Weights of a small transformer language model: RMSNorm before each block, 522M tokens.
MLP neurons of a small language model. Each row is named by its layer, matrix (up: input weights; down: output weights) and neuron, and shows model dimensions 64-159. Each number is 128 + 32 x the weight over its row's rms, rounded and kept within 0 to 255.
A block is one neuron, or neurons of one layer that tend to fire together. Before each block is what it responds to, as a language model described it from the Wikipedia text at the highest values.

Description: Predictable continuation tokens
L5.up1458 [105 105 134 131  89 130 128  95 115 114 131 110 108 145 130  67 167 108 140 106 126  79 177 149 126  60 174 109 131 137  98 128 138 125 135 119 165 100 150 182  69 127 142 123 150 138 115 157 122 150 136 167 151 158 119 132 153  99 119 108 142 132 144 144 117  96 172 199 148 157  94 114  79 178  82 149 108 128  75 162 118 137 163 134 168  95 136 126 117  44 119 116 152 133 145 144]
L5.down1458 [104 136 132 113 115 151 125 132 121 122  99 187 141 135  88 163 173 119 148 155 165  93 152 102 163 150 184 123 252 144 137  37 143 169 126 113 172 138 159 207 121 111 127 132 171 133 114  92 141 133 124 109 150 140 164 145 113 129  88 178 140 146 149 127 152 119 166 136 109 112 113 113 151 162  99 148 102 171  84 132 171 128 123 140 167 212 108 160 147 138 131 157 118 152 112 111]
L5.up1798 [134 127 182 127 167 161 126 163 154  54 136 100 127 102 161 148 119 149 164 144 131 119  86  85 188 104 105 148 139 205  59  64 132 155  81 166  95  98 116 160 139 124 140 147 116 173 117 113 101  89 116 194 123  71 137  82 141 109 101  79  71 127 112 128 142 106 142 158 176  93 166 155 148 118 139 124 203 148 136 169 154 112 170 130  75 112 118  76  90 150 156 124 142 122 124  90]
L5.down1798 [129 114  87 120 142 139 166 119 117 135  53 139 146 115 109  68  63 150 151 123 138  82 137 179 131  52 139  99 110  88  69 122 167 128 108 116 139 160 162  51 142 154 133 135 162 123  84 140  74 126 135 129 156  99 162 150 175 117  65 168 163 159 114 106 219 175 117 151  82 117 134 130 104 117 134 110 107 120 120  86  99 173  95  99 158 171 159 122 123 120 142 180  95 168 139 120]
L5.up2296 [123 143 137 184 120 174 156 167 132  55  99 159 113  94 119  31 115 115 157  95 102  72  74 153 145 108 167  95 174 146 143 117  96 149 101  94 109  56 171 144 157 131 104 112 185  86 143 158 106  88 127 174 107 102 121 111  97 117  91 131 152 188 161 166 124 150 132 140  96 165 104 136 152 114 162 172 217 137  70  77 133 195 129 109  97 101 142  79 129 143  95 124 132 175 146 141]
L5.down2296 [162 124 112 196 118 143 159 110 116 177 134  87 148  61 139 120  83 122 127 110 141 158  89 110 126 134  94 179 173 144 117 142 120 129 143 100 119  85 191 138  71 160  55  93 117  53 121 115  63 119 121 137 113  81 124 146 156  46  67 204 105 149 151 139  91 159 103 138 161 107 124  86 119 111  77 198 138 124 141 123 130 155 172  81 203 153 130  77 137 128  61  93 143 122 146 154]
L5.up2418 [143  90 111 101 134 116 120 135 156 113 144 157 146 159  97 129 155 198 112 107 128 116 123 126 144 124 147 186  93 118  92 117 139 135 147 181  86 139 187 149 114  57  93 158  98 110  75  84 133 134 129  89 108 115 152 138 108 116 104 136 161 110 101 101 128 131 152 102 127  94 120 114 174 165 179 115 132 108 162 184 151 146 137 130 116 142 156 114 118 137 131 103 154  78  81 102]
L5.down2418 [155  70  89 105  63 129  69 115 107 131  96 109 113 135 129  81 130 146 135 121 141 130 131 166 163 157 130 108  88  74  91  69 171  73 129 144 181 115 176 104 109 154 115 140 186 121  88 145  99 180  83  56  89 130 150 193 136 154 134 174 132 102 145 117  74 124 156  95 179 105 107 149 155 129 132 131 131 146 129 150 149  93 135 142 139 108 118 168 109 127  51 120 129 143 113 102]

Description: Inline notation connectors
L2.up1706 [153 113 183 119 141 143 152 153  86 152 135 123  98 191 152 136 119 153 132 162 128  65 112 161  99  97 139 108 114  95 186 134 206 165 165 167 153 112 124 178 181 127  73 158 107 112  82 151 100 120 205 146 184 175 103 149 128 187 145 156 127 101 120 144 105 162 166 179 162 132 134  88 157 119 117 168 122  79 168 156 137  83 148  99 122 129 113  71  78 116 105 104 154 193  97 125]
L2.down1706 [173 169 139 154 130 116 185 155  97 181 116 113 127 156 196 143 124 154 120  67 135  79 154 119 129  86 168 110  77 167 116 188 134 156 139 182 150 162 175 203 156 160  90  99 117 155 137 156 136 109 153 108 162 142  85 126 186 164 127 129 145 127  80 107 134 123 141 151 157 123 126 138 117 166 142 179  93 117 155 145 138 119  43 108 106 175 134 134 100 158 150 117 155 139 135  98]

Description: City name completions
L2.up59 [175 100 124 113 123  74 135 121  60 146 159 118 160 115 149 151  87 109  76 127 102 136  73  94 107  83 130  58  71 116  97 146  70 129 126 127 118 164 169  90  75  61 103  75 180 151 119 132 160 102 129  66 167 113 120 148 156 110 128  98  99 139 158 157 128  76 139 138 132 129 201 128 119 168  66 100 142 120 179 150 177 141 160 143  99 127 104 144 150 149 119 135  94 141 122 148]
L2.down59 [ 67 164 128 138 140 102 115  94 121 144 116 151 126 138  80  93 129  70 114 124  88 142  99  68 156 140 138 118 149 140 118 154 135 133 144  66 166 150 169 124 143  91 160 103 145 121 127 133 120 143 116  77 118 122 104 152  53 134 127 169  25 141 163 190 188 120 101  64 122 142 143  98 152 127 115 119 135 208  98 151 134 153  70  64 102 163  85 135 176 137 111 111 142 116  71  95]

Description: Mid-word name fragments
L5.up163 [185 113 133 109 147 170 155 168  80 152 160  93 133 108 100  95 113 222 170 166 143 171 132 121  65 123 164  88  88 177 105 121 126 122 131 124 129  24 159  91 113 134 116  95 146  90  93 117 161 143 106 135 111 152 123 182 169 138  98 115 124  58 156 171 142 100 166 159 151 120 165 164 170 130 154 110  69 107 132 109 124 119 114 109 177 121 120 126 139 103 116  74 157 115 137  59]
L5.down163 [134 121 155 121 136 105 133 153 144 131 123  81 113 112 136 187  99 107 191 115 121 109 161 121 148  98 158  86  95 126 116 169 148 110 135  80 102  94 173 137 148 132 117  92 140   6 159 156  87 133 133 182 149 166  67 111 103 135 107 112 125 144 104 131 185 182 109 115 118 125 178 109 142 144 126 161 105 176 145  96 149 121 184 104 129 112  91 105  89 168  43 205 168  93 114 161]
L5.up1478 [108 120 159 183 185  94  80 150  88  84 159  96 161 100  91 138 119 187  87 164 147 134 182 170 147 115 140  87 100 157 112 145 118 107 106 200 168 113 183 100 119  70 172 133 141  54  82 192 137 127 136 178 120 130 233 117 107 102  85 149 168 141 122  50 171 112 154 120  88 132 142 126 132  85 102 123 104  35 115 120  93 183 146 159 156 131  87  90 135 144 127 156 151 136 114 136]
L5.down1478 [ 64 129  75 132 111 112 140 110 109  93  41  77 136  92  74  88 177 164 138 115  70 160 107 114 176 129 120 120 133  96 134 157 118 137 119 147 141 120  77 119 107 135 152 117 145  90 177 207 125 141 107 112 153 179 153 145 121  38  92 198 155 101 154 168 193 145 121 113 163 114 147 110 117 111 171 102  90  98  99 180  98 107 137  75 148 132 144 125 147 144 210 106 139 123 112  62]
L5.up1918 [187 139 181 159 118 126 180 127  99 108 117 124 124  85 108 116 138 143 113 109  93 140 108 172 112 111 135 112 123 181 110 202 112 173 151 139 143  86 136 158 137 117 107 124  95 122 113 161 172 151 118 120 104 122 125 141 162 171 124 183 162 140 130 131  62 164 116  79 169  99 168 106  91 114 135 141  87  98 103 129 148 157 145 187 140 120 123  82 139 131 164 107 122  85 129 145]
L5.down1918 [102  81 119  70 154 112 159 213 109 166  95  85 141 160  92 178  80 160  49 127 101 127 141 110 134 101 138 126 146  94 128 152 115 200 185 208 125 158 129 134 201 141 124 150 115 163  56 114 141 201 139  55 165 155 132 136 147 180 186 109 131 160 145  65 154 121 138 146 191  90 141 110 179 173  99 164 135 231  43 141  82 154 201 128  54  87 137  89 140  56 172  92  94 160  83 129]
L5.up2495 [132 122 181 217 101 108 159 129 132  31 125  87 185 103 207 142  77 137 130 134  90 111  82 211 180  90 144 216 132 148  89 146 140 121 154 158 101 133 104  69 138 139  96 193 115  88 111 169 129 110 137 100  78 115 147 150 133  76  86 109 174 185 101 119 100 164 165 139 125  91 147 176 114  75 113 151 132 131 142 153 157 110 134  71 155 185 142  85 153  39 150 108 159  67 156  95]
L5.down2495 [131 127 125  93 131 124 119 152 114  89 134 121 118  94 123 120 152 100 166 121  58 129  97 185 159 175 118 141 136  91 143 104 170 129  92 179 149 127 171  72 154 156 130  81 126 140 181 143 144 137 141 138 120 105 154 148 167 106 124 144 126 193 136  76 108 158 113 125 147 113 177 187 134 163 129 125  83 148 134 124 124 126 139 105  95 138 101 156 122 145 177 117 141  96 152  80]

Description: Place-name final pieces
L3.up377 [116 130 108 127  49 158 149 181  76 129 164 160 123 136 101  97 131 140 173 116 174 159 147 144 154 125 176 101 129 182 125 101 102 137  78  84 102 109  82 143 103  99 124 122 113 165 162  79 143 103  94  97 138 196 152 185 102 135 152  99 141 104 128 129 121 141 111 147 125 132 159 141 167  82 143 107 106 120 172 157 179 103 181 171 187 183 126 127 164 142 133 112 103 136 171  86]
L3.down377 [169  69 105 122 149 149 119 123 135 123 131  87 154 111 126 104 150 144 166 147 106 107 173 101 142 109 178 107 104 140 143 116 144 159 147  62 164 144 117 130 114 180 184 134 195 197  44 137 114 142 169 127 116 115 145 113  92 156 189 143 106 182 167 130 144  80  90 138 139 168 113 110  95 132 173 134  85 177 122  98 128 107 129 166 124  99 120 116 152 123 107 125 123 137 153 185]
L3.up776 [168 137 143  86 120 141 135 134  71 149 181 124 101 102 141 108 126 165 162  54 127 128 110  97 118 156 114 120 135 116 189  92 149 132  85  70 124 138  64 127 128 140 105 119 118 204  57 104 108 174 122 141  86 162 130 138 184 208 174 147  99 130 160 141 221 127 116 108 139 146 146 123 140  75  91 146 122 136 116 100  40  97  92 187 164  82 111 147 129 123 138 144  85 179 118  84]
L3.down776 [132 101  74 108 126 134 142 131 143 163  44  85  86 105 129 155 175 108 114  82 111 114  64 117 120 103 126 112 140 132 151 104 152  91 110  92 171 159  87  98 146 157 142 116 138 127 141  68  82 121 176 129 109 152 108 126 108 127 161 203 104 146 166 201 130 104  87 176 142 174 109  97 104 157 134 182  91 131 116 130 131 141  75 134 147 141 143 115 150 127 151 118 141 154 128 111]
L3.up829 [154  95 123 121  70 158 110 169  89 119 161  95 132  97 145 113 154 153 159  94  93 115 134 116  70 192  93 142 127 130 186 123 100 151 115 175 108 171  92 130 140  80 140  93 109 166 109 142 124 103 193 107 116 186 144 145 121 122 230 180 128 126 162 128 139 149 142 129 152 131 119 137 106 144  37 154 140  86 152 130 148 105 123 179 117 129  92 118 199 163 137 106 181 136 136 109]
L3.down829 [ 68  99  75 112 156 172  72 108 127 144   0 150 116 112 137 134 153 119 137 128 126 104 130 117  86 107 124  78 122 148 159 127 168 123 179 153 187 148 124 120  80 199 141  96  81 190 158 113  56  99  93 113 102 140 135 116 143  82 125 200  60 198 132 205 166 149  90 112 116  90 123  85 119 153 129 108  54 147 118 170 164 148 118 120 145 145 143 120 134 109 114 153 135 153 171 108]
L3.up2465 [196 179  74  95  80 128 169 167  95 125  94  78 119 117 145 117 201 161 169 140 113 132 153 163 102 132 122  99 121 125 139 144 120 207  71 115 135  90  98 100 168 114 166 126  95 164 131 163 157  69 144 103 102 177 127 113 147 145 117 138 119 137 108  69 150 173 132 110 141 114 131 125 149 134 135 115 132  85 107 104 151 117  99 170 148  98  90 105 165 164 127 128 146 103 122 104]
L3.down2465 [168 110  79 152 132 134 137 155 103 162 131  99 130  82 120 101 134 113 170 114  56  16  87 113 114 182 120 137  72 104 117 145 148 161 159  87 160 140  87 112  89 146 143  86 165 140 175 146 149 134 152 144 177 140 115 132  80  90  94 139 118 154 116 193 192 157 119  71  92 158 104 130 155 110 184 147 101  94 147 165 137 113 189 162 126 146 137 122  93 134 123 142  92  93 154 113]

Description: Markup and mid-word pieces
L3.up188 [107 181 184 124 121 168 132 140 147 150  93 171 155 136 132  76 140  87 110 132  88 105 109 120 148 125 136 127  99 148 148 119 125 141 112  93 135  90 178 158 109 102 150 133 123 121  92 164 149 106 108 103  75 112 124  95 110 152 126 105  88 131  50  88 182 201 115 165 135 140 114 129 120 167 148 150 155 145 113 137 137 157  99 165 127 169  86 117 151 125 199 103  93 129 139 119]
L3.down188 [103 118 135 102 112 152 125 104 126 108  95 130 145 124 147  79 169  88 167  88 159 130  74 121  86 153 157 132  53 110  70 130 144  92  91 123 140 114 114 178 100 163 145 116 145 124 138 160 119 141 120  93 159 126 109  94 109 147 100 141 110 171 104 130 132 148 127 109 115 145 143 104 142 153 161 174 141 106 133  98 153 134  82 158 153 139  98 114  86 132 194 211 191 159  62 120]
L3.up488 [147 126 141 142 124 144 125 143  90 112 134  96 144  79 103 160 179  84 118 141  65 104  69 122 105 122 102 103 140 110 115  73 145 118 149 156 146  84 167 128 132 165 129 141  71 144 109 106 143  66  88 156 169 111  65 113  87 153  84 183 136 112  63 134 178  98 170 185 108  99  75  67 137 126 115 172 178 155 106 140 114 137 131  84 130 112 110  85  87 210 138 178 149 144  89  89]
L3.down488 [134 114 150  81 151 119 100 130  94 163 131 107 109 170  88 147 123  86 121 133 127 143  76 156  95 117 102 151 142 159 136 167 187 115 148 110 135 147 160 147 132 133  92 105 124 195 124  96 169 117  41 190 151 121 127 117 114 172  80 156 117  91 141 137  82 146 148  81 108 123 106 122 114 158 149 183 149 149 132 106 143 154 110 159  76  95 112 132 154 135  85  97 125 127 153 132]
L3.up1528 [ 63  50  57  35 101  96 129 132  59 107 165 122 140  78 101 162 111 153  93 110 153 139  98 110 154 167 155 106  93 141 132 134 160  73 131 169 102  97 106 143  98 100 169 137  76 121  78 128 113 162 133 194 128 152  99 104  81 138 126 123 132 128 121 164 189 106 140 192 112 103 169 128 108 120 100  99 125 114  72 187 106 114 143 151 156  82  91 151 138 126 120 161 145  94 209 126]
L3.down1528 [170 127 113   9 115 137 154 154  73 139 155  89 164 118 124 123  92 128 127 139 188 143 110 155  76 131  92 103 126  90  91  68 101 143 101 131  96 133 129 150 130  71 193 153 181 154  40 140  92 120 139  96 140 119 125 112 141  98 125 165 124 140 151  71 126 106  98 178 114 124 143  80  45  93 102 135  78 147 127 205 115 167 133 144 140 128 110  72 113 183 130  89 121 112 102 134]
L3.up2776 [ 99  97 180 171 156 180 196 166  91 139 170 147  66 169 114 142  96 136 166 123  82 103 125  86 142 129  63 143 113 110 145  74 190 164 152 147 165 129  56  57 110 101  62 142  82 134 101 165 156 114  97 140 114 194 135 206 157 117 144 165 122  61 139 105 106 147 111 182  95 108 118  65 150  94 161 150 118 156 146 149  94 147 157 113 183 107 113 112 111  81 129 145 127 156 111 114]
L3.down2776 [154 131 153 165 142 149 111 135 121  84 155 124  77 195 105 102  77 165 132  54 175 131 166 114 143 140  60 131 126 116 128 146 210 103 123 104 147 136 150 142 146 107  78 107  94 108  45  66 153 191 112 137 187 133 141 129  97 157  73 140 125 111 172 172 126 220 165 162 138 118 151  62 104 124 151 129  88 113 180 143 102 153  72  85 141 103 181 104 101 104 188  88  99 162 121 138]

Description: Proper-name word endings
L5.up94 [162 151  79  91 156  86 148 144 170 144 117 134 101 138 189 105 100 126 156 109 102  97 148 181  74 126 157  61 164 151 130 158 139 169 136 140 131  78  88 138 145 125 130  83  66 134 110 112 110  81 156 101  92 108 108 124 176  77 135 178 152 106 130  72  91 139 176 122 156 162 123 104 141 131  77 133 109 100  56 146 100 107  92 105 128 147 122 123 102  95 185  84  81 131 121 156]
L5.down94 [ 94  70 116 105 116 126 130 123 114 134  89 111 103 142 105 111  95  91 120 118 167  69 147 114 130 196 172  78 131 157 158 160  86 199 152 158 188 129 155 142  86  71 153  82 114  72 156 163 105 158 120 144  90 102 146 134  83 144 153 159 101 127 145 120 138  79 147 148 179 176 149 142 141 166 120 101 102 165 102  84 140 169 125  83 119 169  95 162 108 109 136  87 114 149 141  98]
L5.up1337 [116 114 198  85 116 162 133 124 120  76 152 133 121 143 107 132 146 103 114  65  88 158 128 173 130 106  90 106 168 120 115 119 133 117  78  87 127  90 158 107 147 137 139  81  88 135 161  95 168 116  97  45 119 150 177 150 161 132 121  81 120  78 108 120  89 160 174 121 141 151 123 119 120 149  90 120 161 141 125  97 132 125  94 172  96  72 132 117  89 121 179 133 131  80 139  86]
L5.down1337 [111  92 120  72  97  85 117  90 108 192 113 131  61 183 122 135 146  80 110 163 142  73  70 173 115 130 170 136 115  90 161 149 106 100 118 146 130 179 164 164  89  86 132 115 100 149  90 112 111 125 159 139  88 133 113 137 109 170 129 113  76 176 137 124 152 155 120 117 167 125 142  62  78 138 103 134 109 140  67 165 138 145 142  60  93 104 115 187 154 141 104 122 113 158 106 135]
L5.up1493 [ 73  84 121  61 128 128  98 188 125 111 166 132 120 101  92 145 115  86 198 119 106 137  66 166 122 104 152 112  80 126 136 144 106 169  64 161  85 113  58 141 129  58 146 127  77 161 121 125  96  54 105 111 130 134 112 140 166 116 129 150 106 156 158 193  90 167 174 138 131 130 156 195 139 122 114 123 133  92 172 162  95  84 113  84 150 157  75 147 160  93 170 115 143 107 140 101]
L5.down1493 [ 26 130 103  65 145 167 114 108 162 140 102 154 182 119 141 112 184  77 122 137 122 135 135  70 148 126 113 150 121 126 137 147 157 189 118  71 159 183 172 122 120 145 157 137 133 148 114 172  63 176 136 165 150 156 139  83 114 187  85 139 118 163 119 203  74 119 186 162  82 111 132 118 141 145 135 148  91 133 197 177  99 147 139 128 100  92 142 122 147 141 186 112 141 124 163 146]
L5.up1726 [161  70 133 141 121 128 158 133 121 142 131 112 138 123  95 136 155  87 146 110 122 101 127  73  76 135 166 111 162 161 142 125  95 110 153  98 166 104 104 106 191 128 163 152 131 117 169 139 119 143 170 121 145 114 143 116  69 113 117 136 114 141 127 179 105  97 154 126 108 119 151  86 150  85  70 150 167  61  87 155 137 144 129 133  89  90 175 126 162 146 167 145  78 174 149  79]
L5.down1726 [122 118  83 118 133 100 138  88 102 155 132  74 163 119 120 144 140 136 103 105  65 129 103 161 108 127 157 153 123 126 109  95 101 109 127  61 186 166 112 135 117 107 156  85  94 119 108 118  76 101  85 121  87 110 114 151  81 115 122 119  58 144 109 168 106 166 118  82 111 137 106 146 126 128 150 136 125 115 173  95 111 185  96 161 175 181 118  87 147 123 115 148 110 192 164  97]

Description: Mid-word "-nd" fragments
L2.up2987 [111 129 129 155 124 105  89 157 231 105 168  71  96 142  89 117 138 192 140 119 126 122 141 174 102 128 117 133 148 125  80 110 131 128 105 111  87 118  91 150  80  82 183 134 115 206 146 157 127 140 138  66 120 107 176 121 133 111 119 131 116 111 139 144 156 106 125  74 199 132 167  72 153  78 145  96 100  86 176 120  95 168 143  91 164 124  94  75 112 101 126 105  57 186 125  69]
L2.down2987 [116 149 134 140 177  58 151 172 173 110 168  83 118 156 157  98 108 162 138 122  75 127 114 148 129 116  76 142 128 183  97 161 135 192 103  86 153  56 147 126 110  79 137  71 106 120 160 211 136 168 157 167 179 129  99 131 167 101  96 152 116 119 139 127 178 116 145 132 115 117 165 130 148 133 188 168 116 117 174 128 111 136 136  89 126 110 125 142 137  93  59 103  80 143 127 129]

Description: Mid-name word fragments
L3.up486 [173 154 113 198 115  73 127 143 118 128  89 151 140 119 100 142 162  81  83 106 129 172  84 165  90 144 164 127  88 141  99 137  94 156 144 150 165 119 164 137 158 157 105 122 126 171 121 111 106 157 119  76 143 145 195 168 151 153  73  86 126 147 165 168 120 153 164 183 113 142 141  99 153 114  83 143 166 137  44 140 106 152 131 149  91 169  40 110  93  89  81  92  59 116 111  95]
L3.down486 [168 187 101 160  86 120 105 156 110 169  83 146 135 161 173 116  92  82 111 160 119 151 137 132 117 180 116 107 180 129 174 106  79 100 129 138 161 177 103 157 130 114  62  87 121 131  87  86 122 150 169 128 151 125 167 112  98 170 116  82 156 169 122 143 153 124 186 175 171 128 170  57 188 125 179 179 114 116 110  89 133 114 137 104  72 167 142 128  80 141 105  85 134 137 145 157]
L3.up988 [134 126 126  96 132 163  99 137 165 127 104 108 141  95 191 143 113 158 173 147 118 135 183 129  83 134 120 155 153 126 158 120 145 180  91  89 123 104 161  97 108 146 131 112 121 108 111 137 142 149 187 182 141 165 164 156 136 132 113 148 112 132  89  62 134  97  88  90  85  99 138 167 108 164 117 107 134 116 138 159 130 159 129 141  94 133  85 104 150 133  96 185  56  97 112 101]
L3.down988 [139 157  69 146  81 112 122 119 132 114 123  77 104 128 158 138 131 129 116 147 155 106 138 156 144 137 168 175 157 150 187 114  81 116  98  91 163 139 126 167 122 100 100  61 159 121  94 177 119  96 127 133 114 121 176 116 157 192  87 158 154 123 118 143 170  90 164  94  78 140 136 136 115  96  92 133 112 124 132 172  63 210 196  98 136 165 162 177 115  74 123 144 104 132 147 138]
L3.up1485 [140 146 164 184 106 126 121  86  84 113 100 110  83 122 158 102 106 138  82 152  93 143 155 164 125 131 141 122 140 179  79 128 150 155 104 129 126 105 134 149  59 113 126 109  85 119 101  73 122 134 138  84 149  97 198 152  97 179 116 147 140  94 142 141  87 168 169 133 100 136 131 112 111 136 127 146 177  98 122 137 141 246 106 157 187 128 179  70 141 118  94 132 109  92 137  28]
L3.down1485 [173 184 136 147 144  78 117 100 120 120 162  88  66 164 151  62 182 145 100  88 161 131  61 121 115 161 120 157 164 109 150 121  80 122  96 155 117 126 165 107 134 156 153  79  58  87 110 130 126 115 134 122 185 104 136 158  63 129 106 171 129 166 168  84 143 146 143  72 121 158 155  92 174 153  90 128 138 122 144 143 143 159 119  81 123 116 123 130 108 109 139 138 168 115 151 101]
L3.up2413 [ 69 164 132 121 181 120 173 196 128  60  96 102  90 118 146 118  87 111 130 148  80 201 119 135  94  96 143 110 122 110 147 106 100 131 108 173 101 125 147 185 157 124 141 147  54 145 102 120 137  91 146  80 138 126 104 130 132  89  72 158 168 138 107 176 136 140 120 101  70 109 178 118 111 117  87  79 161 164  92 128 157 162  71 132 124 128 104 149 146 116 107 158 152 115 123 163]
L3.down2413 [ 66 119 102 129 192  98 147 136 134 108 160  76  73  70 181 120 133 109  82 146 117 157 148 152 127 125  85 120 102 144 172 154 103  85  91 178 125 171 160 100 150  77 127  89  73  80 115 123 113 134 201 136 146 167 116 197 207 105  51 133 106 155 146 127 217 174 156 107 155  95 117 190  66 148 169 200 164 139  97 158 133 175 131  91 111 129 100  62 159  84 118 117 135 102 177 133]